config.toml
d_model = 384
n_kv_head = 12
activation = "tanh_gelu"
attn_scale = 0.177
tie_embeddings = true
init = "normal"
init_std_qkv = 0.0302
init_std_up = 0.0302
optimizer = "muon_variant"
lr_mult_down = 1.5
grad_clip = 1.0
decay_shape = "pow"
batch_tokens = 65536
seq_len = 256
MLP neurons of a small language model. Each row is named by its layer, matrix (up: input weights) and neuron, and shows model dimensions 256-351. Each number is 128 + 32 x the weight over its row's rms, rounded and kept within 0 to 255. Numbers have three digits each.
After each neuron's rows, "fires on" lists the tokens most often at its 100 highest values on Wikipedia text that the model never trained on.

L3.up307:111103107176125148255073100118127119074134134144155140095149088105165112169178123124126182125134082142075162164115088131112104065142117149120062147122160163136151167168105127172114218126133116131114146112167127176092162103143116153184171134128136147164155138094143121031170159159116105132
fires on: "5", "4"

L5.up641:149096121090163187183129113129105163079154183154135191187161067113121134156155117119105136133136152173095134188112117155128115117135136117103152164151099160135107164129204137140079116116128174123133181105108135132184114055114129058120111074196108113122113171104119191059118147135176114129
fires on: ".", "s", " Los", "las", " Miss"

L5.up182:121122171125134108160132122142136158085117084161093165136090059112165090094100143185125165126139093118108184119115078192149122076101082050131129085122168107123142143164151091136072162124085156095067123106101072101166228162101138135101085125142119091150104149153083154177129123084096149121
fires on: "s", "t", "i", "e", "ten", "st"

L8.up559:116117109128079212078158108119125160110133119149120135097101126104127129128150127134154131149094089093129104129139113114124053143135143145123103151180114171162081143178083063176143094101142139093172175158099153119097145136125090113089122085138180122152155148152119130119134150130150166101
fires on: " K", "1", "K", " P", " G"

L5.up632:168112176133147130107117110129110100115130099210124169111133094040074153113122182113153154117146129159157154074073172178108145051104136167111077139129144154137135094117138113169171114140163146104083092095095112137108057108155193109166080120104171141174129085155122113151132139182123111134
fires on: " and", ",", "w", "t", "h"

L3.up429:154145157154179095079127090099166161150125161089124095148112148135111182171117110144126164143122145095087129096100157100168127168136129150143188089131160168117145113101137103138188187157172082109094129147133186164202170150125111108103183076129101099150137127164174141110093117160160102221
fires on: "==", " =="

L2.up403:126125079110120130144115101129104124031129112112165195138140118123167138168115162062126095167160123145090134195082101116105136120076148112171126154101107146202180135098122128098137118137104118157176155105127193200103123142162099088135159131117103119140202106120116110065136169153096160159
fires on: "s", " is", " by", " =", " Year", "las"

L3.up70:135118033093135108116091174089112131152133164128152139129091080100130144147155160192100168110082116100098068104128133144163113093132118231093150111076149127127214117101157092125164138102125144116138110086154118080164166143155138105122190127109104111152112138127083121138139090149126133155
fires on: " as", "s", " women", ":", " called"

L3.up703:180172154185131151154113136104109102124146181105103139089190154045119113088118118161144055182141089122111128096170118154108146120099151130142117074116181187106104129118096148181158145152223088174124116081141120140115081140113162176124150186058115096153140103106138077079114129132103156065
fires on: " Sa", "O", "M", " O", "G", "H"

L5.up693:168117099098127107129142089084114118104176123156146169149127127133113142176111128142103193177179146110120124170123143101166164070140180124151170099135124080147144104122078195077102121122132114140074111128107154190111171131165207164109132115113126115163151142101084144126126105113109074118
fires on: " ", "\n", " –"

L8.up24:138181112145161119097148112093147130076163123134109158139072165122142114106146130161157103166163109125104110166183124140134160105133133105137130102098178135092146109116129062106141119152136072122135083182119097132149125147095137047177081153146184062077133146108096154084119153151150129158
fires on: " (", "0"

L3.up533:095130118200148165163144131142197192107139140069085109143106139075162131124093129176099128111113132160082202116176154139081168086136148063155154118151122100167096187118172172087139054120106119165117118131173088120098104088120128137125100122120127105124148157112094135130170135124171081168
fires on: " of", "al", "ho", " among"

L2.up55:181136163169117140182132132192167125085119098114123115108126144101090107116128114087131172145150125156091120113165111145142079139094151158159112164070206143148159141144100138088094161129177132154115182141124145143153088054152083152093148141095104122114174079133139142106134112115125145142
fires on: "ed", " =", "en", "d", " also", "man"

L8.up684:116105075109153166116156113118133103190151119109123098147150167130134062099090156138153202118102130134132155088116162143164133110130119137135110114100191136133137168151172122107108200094103129178146124198089084139106094142090088145097093162103141100067166156139119115162149106096160121122
fires on: " A", "A", " Sa", "*"

L3.up395:114072079159141140151119156126193089138131102150070093128177092169153125172118079104135127197121161158132122135044106118180112130158121142122083082083171117139127171096182154128136090123149104068174129129141194093104129141112175086144123135209108147078138128127103132128177132175097146159
fires on: ".", "al", "ent", "ol", "im"

L2.up309:131139164137121132111132106139150147124163176092172163169133142117077137139105084123114096151095125113115173129101164142141125122118103140129177128144120068187127126123087139110163029152129138121145119092137088100137142182173124120118057144149075119064143118063106136158141186112062168124
fires on: " An", "An", "N", "ve", "A"

L2.up565:097106151121121137152138109128121180057182127108187073134153060120158193132100173114146115145137146200111130079136142148127153118113149168107121113152115218182078127146085049098162134142110153120155114138112126185108204140130152155149116147170153080194101091128179149137155082120169071144
fires on: " (", " and", " as", ","

L8.up645:134092149112181141162119142137089091140126123103070123194132123116146154188088151150142110117133175065131151136115129141115098143157167064130101140099123163089168100106201080135151131124062142101128141140184115165129146146142147111124160166161115084131073155144144099129172154134157161116
fires on: "|", " South", "-", ";", " →", "0"

L2.up346:131136138139125086168084103092154121094155114114151091100105185100136172140192098109115137124098137084131138102068146111113056080181101070112109095163117164110157096074094112093159127078181155151106148166176182116130143126095172156104161072161160067130091145100105128047053147145186137079
fires on: " ", " p", " Ve", " Min"

L2.up148:062140181115098158122196174141093068118139176097152145114139113151174092079124121127164175159166111168155092136121139131139170109154113110085095122133161132123097103149110131141165102126166163123166112130179113133082151098125192109160117142145072163080141167096139164118166174146138142122
fires on: " and", " or", " /"

L2.up660:103074111123129180119157080109134103153073154157127104139208088162138136189142112124151124150121115148101159105017123114168097134167114112076148204114134193178132168112067129114128072148154071152158118098131130138138157069078069111131155119146106138095115113135129117085141115107112132157
fires on: "D", " of", "ent", "er", ".", " Mid"

L3.up479:184124132085110130126145177145130095129202139083138099069110135111130138129096052115049110179099177119097157146101103117111151188113065145100182138156091174192088127098099090117137078155094154124079082200109118112159121165138100108108117146174028199091156109138142131135136097156131118145
fires on: "\n", " gr", " G", " river", " team"

L8.up669:083144094105090111134147069118123156213093131153133098151128152103145166090150152161179100128146148133119136184208121188126131171168120110091168100146142119112083135066119169161152124099113126158088174130089080147148115104139093179110119100103157106124127104172110132163096112120136123103
fires on: " would", " will", " could", ",", " may", " must"

L2.up96:119129153127065118192210164099121086140150145102163123205126116075189110094156116144135099182160168096095166144147143116207169167108127136150123101122142126140111136124087126137119125167114092102146117093167173108186125125124149163138087113180099160202152152120089129130179163090144146083
fires on: "lin", "min", "ins", " Tur", "in", " Tor"

L3.up635:070116107144176033145131111112116147076184168154132174147110134153157130148129112122100106152058123133083127180144119120134109134141104106173132129154166152103084145096160159121065150176102138159145104119157088151148109085079123119136144074137118120137125126056186091123154115112096122118
fires on: " of", "y", "lip", "ed"

L2.up337:133131143160111142129132109131119152194188106116124091137135165131115135095127131097138138167135184089132092121185123110142123130111099123159084143113077107155099135079127120105054151063093120112123135100111075186148128103131126141109138155091151143110195112175118109135072088140119138029
fires on: " |", " would", " could", " will", " do"

L8.up652:117122061126102122156133130174121138132189139093152195124089200154151067125135130112093156142191153221076132121169111122057132146128177093096155129170165152112093126174112102082070185155158104152108069122105147100176139097124150151083146127126104108165100136169054119089153162108136147119
fires on: ",", " in", " for", " after", " of", "s"

L2.up521:090179057121154131138133101160084157117091132097184163090157100097152137112116164144123106178109136141092122171093080143130104105112129097160147125150135110139113145102101196141091157097187167122142158198087119114108105103133082113084157105096153162168114130174216098099096133119158107142
fires on: " this", "out", "Se", " episodes", "ide", " Championship"

L5.up7:171162134089058162133066085113040114137133112092078152093149167131126141098173138129096088109133089102114157158113141116131111133148120136172130126104146105105114068106129117082173091096142105113150119149121195138144106159090135127070128106094123139161081128153179070072130095176136140124
fires on: "s", "2", "1", "us"

L5.up698:070081073088073142117111120140094098111109105127147072144128149103143155127179106118143151103175140122169177103122087151140149127062125122163151160103166163133119105159135226059113122113108160142167143069152181204140133105179137068116098162126139103078130138119066183139085165071087133183
fires on: "3", " re"

L2.up17:123131131180092097150128102108110142160107117086162121111128097111186102154130124156076137141110116079161155104129139130158164143099159174105179134150168141126137091125185149096112141168115120138134190150136106108146134169128094056141104227195129159143095113144093128157096088143124116084
fires on: ":", " for", "===", " as"

L3.up518:121169158141116120146076090138093174117128166168178146083121138140149106113107150090088150140118172168111158120139097185129118117138121165128130140111166094140117109021148090180137125164113136100096150098099087084116147119183081069092139145129187138092085070144112102148153097187128159123
fires on: "d", "uk", "ar", "K", "ș"

L3.up254:151115069154145079153118120117149178152071112096100169076149190126147084158126127195150078125123121124144152140143119131178121170120098139114099115134171151176151133130087166071176133155147119131110201082188128103131134164150147066082130149138221126177146118092119082128134151162083139165
fires on: " of", "9", " seat"

L3.up637:128085086093136082076123076145216211093132155126051123099131136145106205139121115115147106171159125124138133090104152114172091135171141146173128091125135154175103118164151048163118105153118099163147121119119148156107111129117117194136115124141160108142078096092090117072138104111119111183
fires on: " in", "==", " of", " =="

L2.up688:149148063134182098084116106104117157139140157094170080102131119092151117132114138117073119144150123126098100117144086106130146141108158159142196117093098168099115149149005097097165177133044171054086147161118137189110114173109121154112086096106113165145092124090151169180111098092073169178
fires on: " (", ",", ":"

L2.up720:153080164115190120093106158085126088139133122089147107132148139154159159127124133105117116084181140121036169105124154107109096090185121104177162139167118132183157140096129171116131099112123130106124123099178155137147087137070154136099196107164084161164086165170168110137113055166158138142
fires on: " "

L2.up339:137129163164181089148135142170178150086126135097123131096095161113073099113136134138119163164126118121036155090179125165132136099160087144159129150119140081124138113056113101124148186111146123201156133128177154104124111101168151120182155130171134123155160160098071073143164112117115167152
fires on: "-", " |", "rus"

L5.up361:133107110138081145108136130104132101128162108111130123140133178171190148145140121127156126139104127140127119109102107120101196096116125118168090141161108116142194143165172047130101166153134153191144070160094144140105181099137075140189089092101195095135109108093137124120136123143127103185
fires on: "\n", "gu"

L3.up184:144143133094129082119113144134132123135111132133024175140128200090145104124077148083099122148146111113167130139161137143109115085144081103115102123114107159113122074151101139102123089065127124140184210139175081112130148168130134085122134173159121150124094104163109055203173174150107159114
fires on: "'", " of", "5", "ic", "9", "8"

L2.up201:160161145028192108091128125148083137133081110101209178119134160083098113120124114147170083138158161139070155181074130123129156154079151102152148182105166161160156094132076102116158177152166111109132112129121151139178146172096079182149174101126119129125093062137156148177076129161077154126
fires on: ":", "D", " de", "ance", " c"

L3.up626:118091143154110148180081138145119139108116135193127136064174148089120151134092139134134169117118129148135198126189152169118142168146135098123097078133192119137147098133105166169145120051104211173182099180191144075059114176126123148124167125174130124094109123112113127109136154098169122143
fires on: " as", " became", " become", " was", " remained", " becoming"

L2.up487:090122141096146145217160182159134150150094197103148115145164191174126083102125129158135128103125159164071153131121167126120092125076172127090128144125127150143123109148142136126195109150124096158096139128104105184136155118109105131163090092141113130100229126063106081088151105106094091109
fires on: " of", "al", " |", " among", "as"

L3.up506:104169185086105124100147162153144080134127169109169087105088093133126115157112103087100079128183142151148123152093148151173095116107176091111109149169128172119085149119123210022173152163132136171148088143138069103158100069179130119127180110178030141146081125107141136117182091094113113147
fires on: " and", " of", ":"

L8.up483:103073152105156149125143129085112120101122123201157097130103152132120161083164138094115178136176137171103163145160072145157154139122139132141137151191118095053168158111114118108138186073186144168111139120149159120130136144165161105121158150095119126132128150165093160118082140155110131123
fires on: ".", ":", "ci", " to", " Party"

L8.up354:157146114174146171152082167089087053093129140132187091099096124109136090149122197178123090181094093057115131106122120128095148103104184126101108100133138156107127105142199111145151187109111147172168096111153148156139167136131104106072091156176165149159087185141118104170118093141179167109
fires on: " C", " G", " T", " H"

L8.up332:146099137109104114095166133157136113168173162147145054181107127184123100192095113137136134173158121149127090109103120110117180116119121080173086155150077165165184171151094144160166124161183103094177077110130193103123133078128138112084147052116124063144088163140104117162151091167186138126
fires on: " ", "t", ".", "p"

L3.up164:144114123115195063137116134104147201125123120134149130087147179105151170123146108089117132113095144130109153125111073151160185101198152115138160061195144075157078096143219134114120155143103079150208101134149100138140141119104211075151183135111102114123141150099139082156078153117099130135
fires on: " been", " were", "za", ",", "z"

L5.up22:114170094117117105114186153144084130080056165136157174104107145175125097114169114158142151117152103128144082112126089129109102123112083180084139179119132095106143142125126105109176116099136206204149135143188120079142190115080123106096138143131172062140152103148134095144103136133155127141
fires on: "s", " "

L3.up295:141106157150155151106177082085114121084149114149112142092163132060139118116125089129160139092175090074104167106112100166169150159106155119124153121092143132137155137086124121122200162147150124147097085116052095106107137135147136118139104124087131181138114138134153156097080121135122124238
fires on: "\n", " ("

L2.up513:103088155124147096129120122095124086142143145177126095136133118134188086165117134125090086095138172091163123174157141109119132099131133113131084179141181060096040085175139139094128120113090046136120087142141134212133151109136138120098083101087115124104126091160156112130198197125105125137
fires on: " such", " of", " and", " /", " |", "ed"

L3.up729:125127149172165127167096122131147086141114130051088081147112130142143098162136157091139108145163074083141156087113059130121149143160053179131116156158145149114146126093145116153083151123142167109130104134141183187109106125132102109098177120158134111155101108178155199129140137137096161103
fires on: " |", " ==", "\n", "ho", "=="

L8.up545:071150159132163183122090099125131135163087121129098115123060146161113114102131127119095132153070090084163084104078107178141142100129144069188136147174146185095147152168173123190134099122207211113138160130115132090108114124084177097132088142106094081089134168139147174154108087127118085140
fires on: " I", " =", " A", " G", " R", " Co"

L3.up639:096100107092154158125169200146126176150138103118097173087105204109146148094152095096126178193129198097156153171130118141156132134114175162122131083116125146135084145122130089071116180141113148126127150167089153108143095083132088133124157140107150147104109133124159083149138144111178114135
fires on: ",", " of", " to", " a", "-"

L3.up271:204111066143119082111119102125134177087138073129078169177140132177123054152112141109156136143061127075118096089166076158070145084171093112130134126178141117141080127109122161160114107104114126147124124191166157113113167178123151171120109152092115129112106115154114176120078134123162154115
fires on: " at", "o", "a"

L3.up375:058117132117142089100053162132092120152116152157200119130136130135072110116141063080126105185101106123146135115182142164179112173088099084144075153117090094180127113122131131191132129153132088076111134110116108097120129180194174123095080129110182090117162105134169126143108102112106142119
fires on: ",", " state", " State", " North"

L5.up411:097113087119121150183106088151152134178109140139116159083052187142115114149122082091117116106155145115157232158112103133130140103166136105201117156166159104200124108130113128116128172114156125138121159136082116147187184146110149101132132198067116127113127139131096093068098109089163101137
fires on: "s", "f", " of", " f", "con", " Con"

L8.up280:082099132160074111131149130118104120141151131157155146155177155129093090157106147128116106120142106110086106193093134080097160080095186122123071149129137117109131134158122187235188138155119114138132145110162116154115133132135144135139169123113160180172045147160117170127077153097181146175
fires on: " \"", "-", "\"", "e", "ong"

L2.up230:160130148129104214121097162104106165124099190077143198082122184165144129101107150134088172143076104065134108137121132173132104111142080168106112085175107111133119141127113128124151085138138066121116138127170124161149147161105142154080067133115144088148081133140116096134111135139158147111
fires on: " No", " no", "No", "o", " Do", "to"

L8.up603:111136055114037173168170117129122135122149094156108149195162184194136181145155121149158142105157123148154131149168089135061128098081115141129097146102107061131167133105112125105135118169123062105141118151098169118107134066116162120076199173097124128127085157147177153132110109139172055149
fires on: " ", "2", "7", "4", "8"

L2.up680:136099142121140169070067138086166089161105135097090139106167140077207167107111135153125121186179091107143133079096124195143163165142117131106129053105146083176127162153071119157115109198105161087170115136105153141124169159126142120109117158162161112128070153156121179134134140128108194213
fires on: "\n", " Total", " Turnout"

L2.up478:080139110151171178100085102136116092094166093161087131109119139156134066093133066141066151182129131144139108082124142174125153129125118130031173116154088145179139058129072141150151107110069142163099160148144149169127131077168182131126145080141169117066095074107130081185178120149167107147
fires on: " St", " at", "St", "id", " All", " Am"

L3.up48:120025151121116157139074188092133119166088059127159132102093141087106145082063114035106144176158127115065153108134133164145121121239133125210142121142141121143127112146190119120128093150182082071130141157195099131119122150117136080159141151106149104163069139159137119150104098099175165151
fires on: "ia", "ta", "ja", "um", "na", "ha"

L2.up179:077129178125120124143103099118148092088057100140107191109148181142108139090069122120081104152123130128133107132159101129181181163162136111110102150193153130077119133060105140092100142059147129061099182086161095132149154156177108174107114136128114140159130087124136176141114125132136114086
fires on: "s", "d", "son", "lan"

L8.up433:143089087155106111115137140179148131165149174109119177147098126148154072112110164112169168135075147069149131100155117107108066166165174092165146115157125104168113151156165097159222169102135187157171109180113180134137097124117136133114074128232136169120127188096149088113099107127084157093
fires on: " an", " No", " G"

L5.up303:091157149180108062172189211134156133078129147151136163078132119130179114157095223131103135115106152118186110177146152111131152144118124134142069132112113181063086094146131030075115107131120121128163126110131171119131084106085142111121139149124136079120129094138118108133145088157126193149
fires on: " |", ",", "t", " and"

L8.up289:098055118151078159146111135129094118160147128214109068142029099122139177142132147110146142116192112108165101094120061186132115149184069110146156148170092112164110091131111096135149148106172133139135117129108100159120182127086131148071172178084105079061133165114118105166143065093090148162
fires on: " "

L3.up247:089117087056121133137163105142140110149154162121101115105144147168112152165097097123181131154165112091110134142103077143116132100136152120105110189125112120063155173084075096145201156127166123148081164140119140122124147152173184105110094093144144123174133064121135163191092145132121105140
fires on: "pe", "te", "e", "ce", "ve", "se"

L3.up691:084147089123125149140120122131180126131096077128137198108105151107143091190130075135168174122131125124138097150155125065157106126124058159166084099077131089152135120184078166109143173142097161138115156105169139095087166075113146170137045105151155130130171097123144166130130100092132087096
fires on: "9", "2", "s", "ur"

L5.up235:209079095136179123092148136123115149150142142107097100138130122084163109164123108111159069149089099120124181122148117137121138084149173154117154059117169113151156046125101106134109151164098107110115153136128110201131072159102074086162096143149128085148110143083114112117145124103154112074
fires on: "-", " de", "/", "0", "de"

L3.up124:148135117152187130151123118119193116175182138144087202095137072088101126103178144120141163087151164115129159138153103180113088079151146135149120099202124068078125119148095158165077157039177132150122071154158122105120150139144130206159110131096103169114138152100167150135091173149109094141
fires on: "s", "es", "ing", "ver", "ed"

L8.up43:119093102120083150172083112091129158131096083146092156083131121105135166130128074100167095115152128102088212043100148150168137138114145099179160169136159086157140150154106170098095170063136180043179124168123165206106119141133086165165152088102147107147112129112128134186126142171149130161
fires on: " re", " Re", "Re", " has", " un"

L3.up707:117125099177203145153179165127168081134181084090101019115110100084078171134166139164125117169146092132110179136127075091098099084102128122138108142140105142130129117132155147125128161097192172163082108146110145134098153156151159152155091107176176123139086152163118129136066132094124132168
fires on: "e", "ke", "se", "w", "k", "de"

L2.up32:128093097124149170138124104093143140102119106126127152149165139148083176100202105181119130137209182124027091151096137136143084163137152148151099125103175106066136132183174087157109125150147143099133224100084103142110180130166129138142141142092163093135156122167169132119113076081119154110
fires on: " \"", "'", "‘"

L2.up668:176116145129147099099104163127110191068176118111149180123116142095125146171091117076158169095166095097164120116139106074198118109164103152143070205169148147120174137096189058091080143089147071133154210116094197091143098076106104126171143138173117144107103113137136097108144079102124135134
fires on: "-", " to", " by", " on", " a"

L3.up318:125106116109105127140111106108124094103130188013125165125131130123111093145114117140148142098190079179104118182095105170150133172126085076109158214134166173153124134193135198085084093156140130132202120092131151081121089082157153127190133155107090160120172142163161168119169123154135148125
fires on: " and", ".", "'"

L2.up444:129142133135132148147181160119133150141133098133106109155167177103110129109102080179149093186131117113154103129111128043109151094107156162136153126125134162144104120166151095122080104119149211114164114188113104149135135160101142103167104132136119079144138169076130162150111123084128104122
fires on: ",", "0", " —", " age"

L3.up234:141095131095153127085089115167170114122094163183081143060165155112136152163106127026155076104147108091152161119132123155134107107183197110166114185124068107165127133073159174153103162061157092121105128117212105173136115100061122079106130093169097167129107125157078136122137131090092141131
fires on: " an", " In", " re", "-", " ex", "In"

L2.up326:156062185112069172137154090112143166099156146138165119087063109092083126096120120102095108161107100127060172143156145106146138179147127136075104173136161147135124083119141127159106096110146142109109142131116110152176148115141114174130173123125173110159187133180194105121112139106108118122
fires on: "na", "bra"

L8.up352:143130084101099111144155138180095096075146162173187159150176121126126165181113128141108145117165151119168083084093157133183136100208140103159096150138128099148094070144120146156184113145152098157131135146115111176146139139141131150058154153111066087097131115125150170155095080075130139180
fires on: "\n", " Z", " W", " X", "'", "-"

L5.up237:083121110119176169134146073128126158138073229118091154132163108178161086201130109159141124138108076134085152198134125092080151118104078114215063105121128185132134105126144094121137107127117144088159168136171131101162112168152125142172170186095136214113088092131138092159126203171097152134
fires on: "ed", " of", "list", " on", ":", "Norwegian"

L3.up563:093153124143130119148128144127127118097129066145107113149107073112139123127157098078142120113172126143167108188159161207102096035172106104124184114082145121119163119083157130118052091112170125103186116152095090097161104156120152167112083123101120148189151144097119176114127150146091125136
fires on: "d", "ed", "ing", "ting", "5", "3"

L8.up550:161123090103151116117110128147092122171136075129063089133177112187101134170102116154114125110186075171190114120109144133147217178126179112091123065179081145090147109151185196163145066148152122116120090111104176124127078107105137142135114125127135125132123137145125125090165096149193124229
fires on: "."

L3.up689:098129118095165130200159045087121072150139163066176122128131195132151147149193113131152146148102093110073203078109140146132074135165061146164163142093195062128176086163079176088136117087136187124127125127148089132114151106109135115081137163138105187126115117119106134119147132125146060130
fires on: "s", "ster", "na", "las", "under", "ja"

L5.up714:060155113095104200103160145207091129121068125085115125130168130070167137152128135184154130122108105168177192174108157119126072134133062046177048182104166161145139113186127061120103115166137189112136146135156093139163183085162090128087105136094161147118126146153134123136136101154130139143
fires on: "s", " of", "3", "9", "7", "4"

L3.up345:158153129156148090139171127138194088116127097180162134148164099132135109208131152161126065095121085086105163086174138088127159094164138138117093120096175094161180089109132171100219136143119056144162118106174107119121123119135120109136181128144069184087079137144114136098148099081111186127
fires on: "-", " ="

L3.up235:176121099163168110128138106155162139119120092103143183088119148153146121121110110076067120157180088120108110122118079104141153074077158112072157135112099076164161159082185101158142168108075174143174143135158078085175157213151164054109089165144069120177099078144177122157128059159105150093
fires on: ",", " as", " was"

L3.up489:099084138127143102133132193111128216131108118133133123059121099173141164090129137163153149145145123076105164120123119123086179143150099139130157123150090127108093157140085026112160165141125103116157206144172158109105187161136177163106115080161126155190058136138138157128092154117153145170
fires on: "s", " days", " (", "\n"

L2.up250:082150155136143139092176074159142101111069063137095175072086113209118086157108135162163137109105123152150113179137216077129152149085083096139129136197130072157187143126118148125140092134133148178152118153119094062086166119144128097075180088118071121115140105142113092139109172112119134118
fires on: " of", "m", " |", " was", " by", " is"

L8.up111:215087152161112085074118121127133163106096124124118135101115161116117096166132089126120079096139116108173160156116109115168135145117137149202142134098176100107121138186084106114104107156172162147162229134158156136177120158091174098130099076118096149135148118135120136043173199148111150181
fires on: "1", "2", "0", "3"

L3.up694:134102088105155123142074161161159108113095186153117165134128151116130180117127116147111126121142109131065066117134106121126140073125067040214111161150160149076148122115120093098120119134187122160125103137107175099086168090052103172137190120127108154114160125057121093108154184125115152068
fires on: "4", "\n", "for", "ing"

L8.up317:074108179038137137143126174103172119172116140092088158168093157149101063167119125109129127099104085126157100113085100170107148115045136096173155137115153145114076147163160140137126106143176142162103193158145109147100123137074114095126121168179138049149144150139147183148082132131139114109
fires on: " A", "A"

L3.up32:148125096155164130145069121158136101108142156117121112112147144113152112158157140174139169124124109102137153169127150142091173071171169129171107158158128079135182179082130170134167069087145072076133150101127130124168107126161065122120100153108129185083157088125132151149135125121104163107
fires on: " An", " an", "ot", " Am", "An"

L2.up543:088118108153143133121180155160119143080160127179132141094108106129181149139143121196094105181131139071158145121182094134145194155131122151113148168145093109128012096118130073112147121140147107130170184129152130082183112118111114106107133043135176124160121092138144171120137109140171123085
fires on: ",", " that", " at"

L2.up257:111073099176112180090059121133131154120186144149059100115085092160132097140106128079121138145163152093104150109079163194166118134134153066117164110163122123106158094147101095125160113091211101157113171150119126104107116088116093091117178130102102117104083179143147137151146096136055106100
fires on: " St", " Sc", " dis", "St"

L2.up1:147149134083146189150166125127130117110116085197124117096125124091118110116112101090118087051134137139127149100148146156105154079150144123146073129153127132168133089186114136185087077200138090116081137169159109174151097128109152101067100106093156122136085120091119120086123112116094088154
fires on: " out", " North", "har", " Ha", " Har", "i"

L3.up654:077148135156142122198090083126142136154034082131097164129138110123135080087139098113143135083160108166135160172151064120104102179102190122129087145099120090132188061079097153077100142092146148086086094131137095092138157138120141171128190111067139132148119111124139198084111088143118121131
fires on: "s", "e", "ed", "d", "es", "ing"

L3.up634:127123133097153109134129192148142098156101076151126161107124144162159169120148126100168143075057068091058136129119146157201161091166133132098140091203089128137115169084106117164176143083107151160105133080130149093121152142108193158118188114117118148146109140093162134161135158144078121105
fires on: " and", " ", ";"